Weights of a small transformer language model.
Size: 14 layers, width 160, 2 heads of 64, MLP 640 GELU, vocabulary 4096.
Architecture: LayerNorm before each block, rotary positions, untied embeddings, attention and MLP in parallel.
MLP neurons of a small language model. Each row is named by its layer, matrix (up: input weights) and neuron, and shows model dimensions 32-159. Each number is 128 + 32 x the weight over its row's rms, rounded and kept within 0 to 255. Numbers have three digits each.
After each neuron's rows, "fires after" lists the tokens most often just before its 100 highest values on Wikipedia text that the model never trained on. A number after a token or word is its count.

L3.up404:133031184158141151161076088117140118119106126101124130158143129146165153035156093142109088151111135139142148181115101133171164167147102121153087123062103117174188133145147085138134106175183126108154095086117139085123128204105118156126131124142075151121116159065133168108164131157148099139131190134107106124141160154136133213133037168115100115138141091178127078191120104109125075148095
fires after: "9" 67, "==" 8, "8" 6, "1" 4

L6.up524:142151116053145118142127078100133181127149100135104096120168100166196071146174159168142102147101123115091129098074111099104184149076137135146162149120109111134114128170117145139118147095096136141127166131099121105101140182170100138109104135120100130098118078132092109106078183145102141107099191104171070171123117091116145096152088124104141128139143132143086116134120155155104171071068
fires after: " b" 18, " f" 14, " B" 10, " p" 6, "w" 6

L4.up365:079166117085109136162115142131115174166084147085114221162157166111110115106169075229101085221147163124151099142179090120143097132167101129129101186191048103139074173076131149135074104090178102182085102196033126149146132155125116133119129140144135139138111139146147143113166133110099120124129174150155101121162142157110140173168129134116111166163145104109133162165091155135133111148112
fires after: "." 30, "\n" 8, " en" 7, " on" 7, " ent" 7

L4.up132:112144137197112139115139117171130134096207119124113144109047115189113126151147161131116099143227152147112098105098110134100135114165148127118124137131082140059116081106128129182163158157182077123112111120135132097150139162086127143119141128147149174158175143142038160107113083129122151107125111088153145182119146178111192141106158093192083170165098090127150114101123142144223132152136
fires after: "\n" 78

L6.up349:093141119151107123149123079129137122110153157128114116150062089145156147106174090118078145082143151114182106085119091155123088111124183149089097121134158121149118132152152150110111161102096151112090145101114145186086129111089121105183051093062222099133138096106122165139091110119115176160120137059087134164165107150089167196107123158152190105138129145141118104130098100133204111111200
fires after: " C" 21, " c" 17, " Al" 8, " al" 8, "E" 8

L7.up133:088189112126076093098162137213103095110118086097109108181086193162095117103170081090195147117202111139076099089081171127118135110123131070120152165153113062173114157105128106136133129099078171104124127168101147127155141126202152128145144120137120189108108143153160093124047144140163128094140156131123104162128131133156177107114139116098152091095146041085153119127131130129157077114155
fires after: " f" 18, " T" 13, " F" 13, " in" 4, " qu" 4, " cont" 4

L6.up24:113151116131119126100149129207176045124160161160183169120140140187108148148107060119095109094114144182120160069157085164129181116066135152071121189173163141120125104177124143143167079083114100121127089144101092132125105153107116168139098145146075117112144138113169091198102175069084139103149142148104136093150126115149162135129177124130104116126095171127095093129175095111153183109149
fires after: "3" 21, "2" 10, "1" 8, "4" 8, "or" 6, "op" 6

L6.up489:134098137175148112113127141129181111115154134143167150201161144114158161117205136130103117137209151181116119089091094109085082128109067128177106148083140108175160109068123127059116129091060110140119102140070110170156159069082142158097141125130100156102198133163124142145128079153129105158129160145101076157165110201127078055124116117106148120147136122064143175123148072122102175119140
fires after: " f" 35, " result" 7, " F" 6, " der" 5, " rem" 4

L4.up67:069146163111115108190137138123133117118100163131126134164120151070129117163131175154136132155133104136184133093188104096167076081079116070098114139206151082208079148135148073132085171097183099148119104098114127128121124146128152132173134108137127186143157079111137125071180118143154185122074124155110163082111138125138144129145103105104089193158101172149116119122191074169068111146105
fires after: " U" 23, "E" 19, " O" 14, "A" 7, " At" 6, " sy" 5

L9.up227:123076197165187177121117111100077159102121204063144127111131098078126098132137175112090108132141144083146082145194202129106073132067117126138167126147148115157113118150147114059116165118142122096133169156095126154151156152092146203171153101130176132120167109085140107115148148096124160131085133091084100133103083103112125127129087082163132131054097181167190128156103089101155178118131
fires after: "-" 39, " c" 6, " pr" 5, " C" 5, " " 5, " Al" 4

L6.up424:116147143093088187108192102114073157119146203112077132134130122165113133097142123157137087137109207176120079133089100107133187125117162090138196130135136107134125133100172081107169138134106064142094095117173154144084141157165155120175116117062134094122051139074137124182164163149132141169149036117084127111159154115172116134138128130087117182100135153084138180140133097133149133137110
fires after: " H" 26, "H" 10, " S" 9, "9" 8, " h" 6, "1" 5

L3.up575:174131178115113195125155130189141139168128100149127157099099118145118112122074101118093179102112079166104113101142140177124139112154131081146134196133133146147155116113123135103095091176116121160145108108106147132096096201092151137206165121107139117147133141139181153103151106150188217118159079144100177103128147133103103088165085129133175148186159185149108092182117143126127114044148
fires after: "0" 70, " the" 7, "in" 5, " |" 4

L9.up630:093073095150124146122098133167115142199141111108091085152134099148104108144085163126099152106146118126179121083158112168137123131160138156162161133133130170122081159179196100106154165122084128132111123081061196107174125192160146178141139135121091103132104103127106139112185147089113149174095116104147100118131182135145166139148042128145152126151134100106161126143144120129099022169111
fires after: "1" 33, "9" 13, " " 10, " F" 7, "7" 6, "8" 5

L6.up527:169119162106165111100168107123084104200079141151163148207138117092094139130145146174163164147107114096130137057192115138086130133137121089144108146178111145132114159145115132118136131147114160088089155165120114158106177184077086122127098136144102184101163151073116122098166147167101123124072110134117071198068168145131189098178162151070126126162086129126114143131100098138118156198078
fires after: " G" 28, " K" 15, " H" 13, " T" 6, " Cl" 5, " k" 4

L7.up367:165094095130141144122184090115103172086116119126096104118130097155149156152083156111098089155104100104128137132080098132075153099105171152144084172112141156091103113060154101106177131076164121128123129151090144124111155175094155141193169129117122127127172112069156130155159126087169119147178147147083148190168088114061099139076112123133184140125148098183137161112128054127204131076116
fires after: " R" 16, " E" 12, "r" 11, " gr" 8, " Z" 5, "R" 5

L6.up525:127127112090129120095037130130132120150170120066074153112140139164120072126167124143136121129077174101084132088147159111104140093173191122102102083156137139162054175110070137150114094101126153091115168137106111083141169127210115156151132101140185132103082149130118146076140099083115137106132146176128104139161182110126175113154137109168171140118113115108126073086113174122146118131113
fires after: " p" 21, " to" 18, " in" 10, "tt" 8, " w" 7, "w" 6

L3.up617:147137117130129138149108153150161192134101115113141176099171101178082081119059152145104146136175113111179108121028078098114166087193132127080148095143038169118127071091129087146161131138155116133137080135090197079072102116095161126153151102116109108121107091153101134114161098148164121151160112093219147157081104098098155184086129128121111156120050129133152088099114121183158075126103
fires after: "\n" 51, "7" 7, "4" 6, "5" 5, "8" 4

L6.up97:066102134148211079086124112118101121140132121129175108149093181137141128175103105164161095117126106088134111150105126122135129071133150082174084132160085084104099105153128200129101112107082066192122173145119166088134177107098116158146106110078057107095148068115177127076131117151172138219125131107124150191141099114139112143126141150130127135123065062153095172124127050150156144117156
fires after: "\n" 30, " S" 9, "r" 8, " R" 5, " " 4, " Candidate" 4

L7.up229:066130120145129112174124148122152129128122115108137121088140135193124119130105119132109147098161148129114077180107131127150145138129128116151108165106123112118109170169091144106114134130142093167082156119121110109174093117103092141090113076124206101178145163122000119103105117131138093142178120206079173149108222095134153136142146110097177179093142098102169139136152155155154168104157
fires after: " " 23, " l" 13, " mag" 5, "c" 5, " organ" 5

L4.up63:070081138148134131113093122255094094111204143140154138129121140092084087105096156144110193122140115105174157118144158123101158068134140141179123168144132097107187151113128098113149148168096116113111099123154163184156125093167138154120127111147150137152171139143110110140136084100076092204118154114115076171153096135135136099095080087145112144205162132131128134107113137113130148160144
fires after: " " 32, "." 23

L3.up119:119153147108168085143104147132139128105113103127142158114173124147131111096100051173125248137233128120171139113121086100156116112114100137093113142172119071147117172083157157155179069123144144105120086142106208113164141094111135119084131130104116107177121091151167158114127112108166211156133122104155136187146145107144170187149092133163112126074090085084190131123142128156153095106137
fires after: "\n" 68, " Gold" 7

L6.up41:148127111073127144136122070072198114137133154122153155146221168123119129095154075127164128083114110150129110178130157153106117121123095053114204149109175114138125114104118096058168111116110070158092131111176139093139134169135132114126067091095173140115113117079124199109148142096107171112125090114156096196137118097156143164121138107154114106108161124145136118124072124148158127175096
fires after: " I" 24, " h" 14, " W" 6, " H" 5, " L" 5

L4.up219:086177080166109126135051151243131055178122171145137078099140150131107169202119148127081147152162144101100158102153104062174119110116090123140149137124170156136185179186136141101154147072131145083086054133132181161128110136147175130123108096115151169172103106152119158108109096187108097095137146136114160116108160150128147107057123126148091152185155126069082125123086136100127150119132
fires after: "." 49, "1" 20, "3" 5, "vel" 5, "-" 4

L4.up474:154071131100137099179143141144129067086111149053129105154151113140102131074195093159170137195159141114157139059193103139129095171105100070138146108143176164111122120113144172172125130066135094144042132148136102083125149130115150115176124099154133129089113091074134153173130114205119130173065070088146161108184157106127148119105063067108106119107164112141148150112096120124123084160081
fires after: " H" 15, " h" 13, "h" 11, " so" 10, "H" 6

L7.up598:090155079124185127125066100123154159154112118082114042173174145129128126143138081163110151114171136063171139089145078147101099129169102061130125181187096133097131101121132120108113121102165084181122160135106151140072055117192144097143067101163170091129090115126156120113119088129069112228147135114145088123155119123152183165097131105123074121144083144097180125116099143145198109156108
fires after: " H" 20, " L" 15, " La" 7, " o" 5, " Ma" 5, "H" 5

L9.up503:127140150098118136106148126101058096102148151177055223171107140097101174118088157142162105138076151122089091119164089132155184163130133106090162112131059143149132155134194142148166095096153142107119109139104113156152121165077155071070134139166150125178121067121118128154098162076095180124175103151157097142057162082122171114176145138099170122105158125146104150090122078173164095184107
fires after: " T" 19, " G" 13, " g" 11, " D" 8, " t" 7, " w" 6

L9.up596:115120155178186075148171151118145060102091095128144137151104089130144131101076126154097158094140162178090161089144130197098141184167117038127094208173125108137100129127121151121148078107092035080108110099098138182130109154088169103196153146072128095153132155071105129146091135106117126153083177102139109151107111087154101103112130101089108117182107140124150116092107132114152136100188
fires after: "0" 20, "3" 10, "5" 9, "9" 7, "I" 7, "4" 7

L4.up322:156120109169177170115132136189100157155195100116162084131125131109145160103116098143154119124164099086075146144100151108104112041095127114140066147126121138133156151130141115164117154170140110124098143079164101125086131141150158096148100112158121174156185070111153153089119151124120151126160126120099156188104170093130090189191098120180124086149173082137103133145140103141176079129058
fires after: "\n" 30, "-" 14, "|" 5, "===" 4, " " 4

L7.up495:087135113106081119128126137061090068099092139128183161104115090180143146110103161176147223120161155147104135085140124134133140081150107130204117164119172094140095116127156128135164122066090106086110072144071121125150106156108135117146135126099120096134138114061131113168132125126126104146087152128124122143059140138106133209124090102112083108161111251162141124146084078151103090117059
fires after: "L" 17, "A" 13, "U" 13, "H" 6, " A" 6, "E" 5

L6.up555:114133146163120155128092150193146088083129148124098094116126129132123108230155173117145110132149100147148109126137118144150141110110120128176158117046063102065150130118185099101112188100137162160140117137149184156107107150167135142121140072125204201139167136141162064086100122118131098120155094064079137137107166135122091196083133166144106101150184149111183075183152156086094100137093
fires after: "." 25, "ording" 14, " foc" 10, "s" 4, " an" 4

L7.up486:137143092123190129069137113105098140129117110087111123108063114111108163122130110157090136173166145120098124108111143109219094180065142110140165113133127105118176170165091172159141152115152133254131152119138127131140104074117134164131140186133083104130142158143126140144089146052162132160154154173142163131111110127124161118107115067167130165108099133090113154104172168105163063118168
fires after: " the" 50, " e" 6, " The" 6, " par" 6

L3.up262:112074110073149107136167122127159154124203116130156087136152130105188101148099148119150112128078173161176122126099128154118137173104137126147128112075187149148094162089169128071134068133118057086125131102111173087140146179127148124066149066201112099117144112125124127127146075173092114127107112072130122122157129137180126163173099117105115164187064143182143091166149055105148075165168
fires after: "9" 25, "'" 12, "8" 8, "6" 6, " the" 4

L6.up366:129116182155129097090111137132110107112134128108127174124117128166161064135177113127158090162137136151123127130071095158138158124140117146138173126211155162159069154150109139114159214169163101106139148133123130168144162135063144113086127142150102070086140122083143133094072113129060103115168076096142106139146156206143205147117119088145127090124141101154208139111174132157172165166177
fires after: "\n" 78, "==" 11

L8.up488:147118142163139104123083071122088110142174126123191139100118093150128103110143160121107219112112111090053144099121104145191119131144106113112156101135114085136101131146111084157145137108149078182137135134149129137183133156068145126076067186166075162143095188134136165083157155088137117129046175141190100107115146211116070164127148144115097132188102130161130141168103152069130131125106
fires after: " the" 34, "-" 6, " was" 6, " a" 4

L6.up440:140156077131107134143147163133097071128101139104126141113191147084122054165184155090122171102134185061096111132145160146179132106136191141173186117110126146107106148074099141139141152095143090116126186136142101133055164156099093139118111122069089142131095129129108121145142103123112089086045140149136122128131101080024184147167116083147118102113133134126071183092108145100199125162144
fires after: " in" 20, " to" 13, " " 11, " al" 10, " v" 7, "ti" 6

L6.up26:167093125108137076095087113122177097160147111176177151132151143134103123103221158093148109173098157142111149086135106149115179111124157131156124084100132101103110075168095175159145048172140049177093122105144120121196126162166118097109106092109075155094147111087108121170131175132195122125116148125145090114167172137145113098195135124093130118094105158183149127077107105156132133167127
fires after: "1" 20, "3" 14, " Be" 6, " g" 6, "b" 5

L7.up285:131068202142103078105108138122116075093089163142127177120099096165147161151120156120119098226162186128107160114146154134179115135071145150132151171158113141107127082073156143137155083074101065110124215104161148136119132147142098144102175187098138096133116190152155095150103163125104110092130136124152129132075137077108141114143130178143123202123131158118152112147132052117137092088144
fires after: "." 54, "w" 6, "9" 4, ":" 4

L7.up372:121131111107202106130139106105181150173171088071131149189155161135089153143145137134069116108100119119080133097163016122166107113132113062144151168120171089116142131060117104126133113124106149207146093155140105121149095136088210127150165131146072115115167143133108155103142164089123140190115195105129146078172128117181184147157099123095105095165134160148104128123146147091159102088090
fires after: "1" 39, " the" 14, "9" 8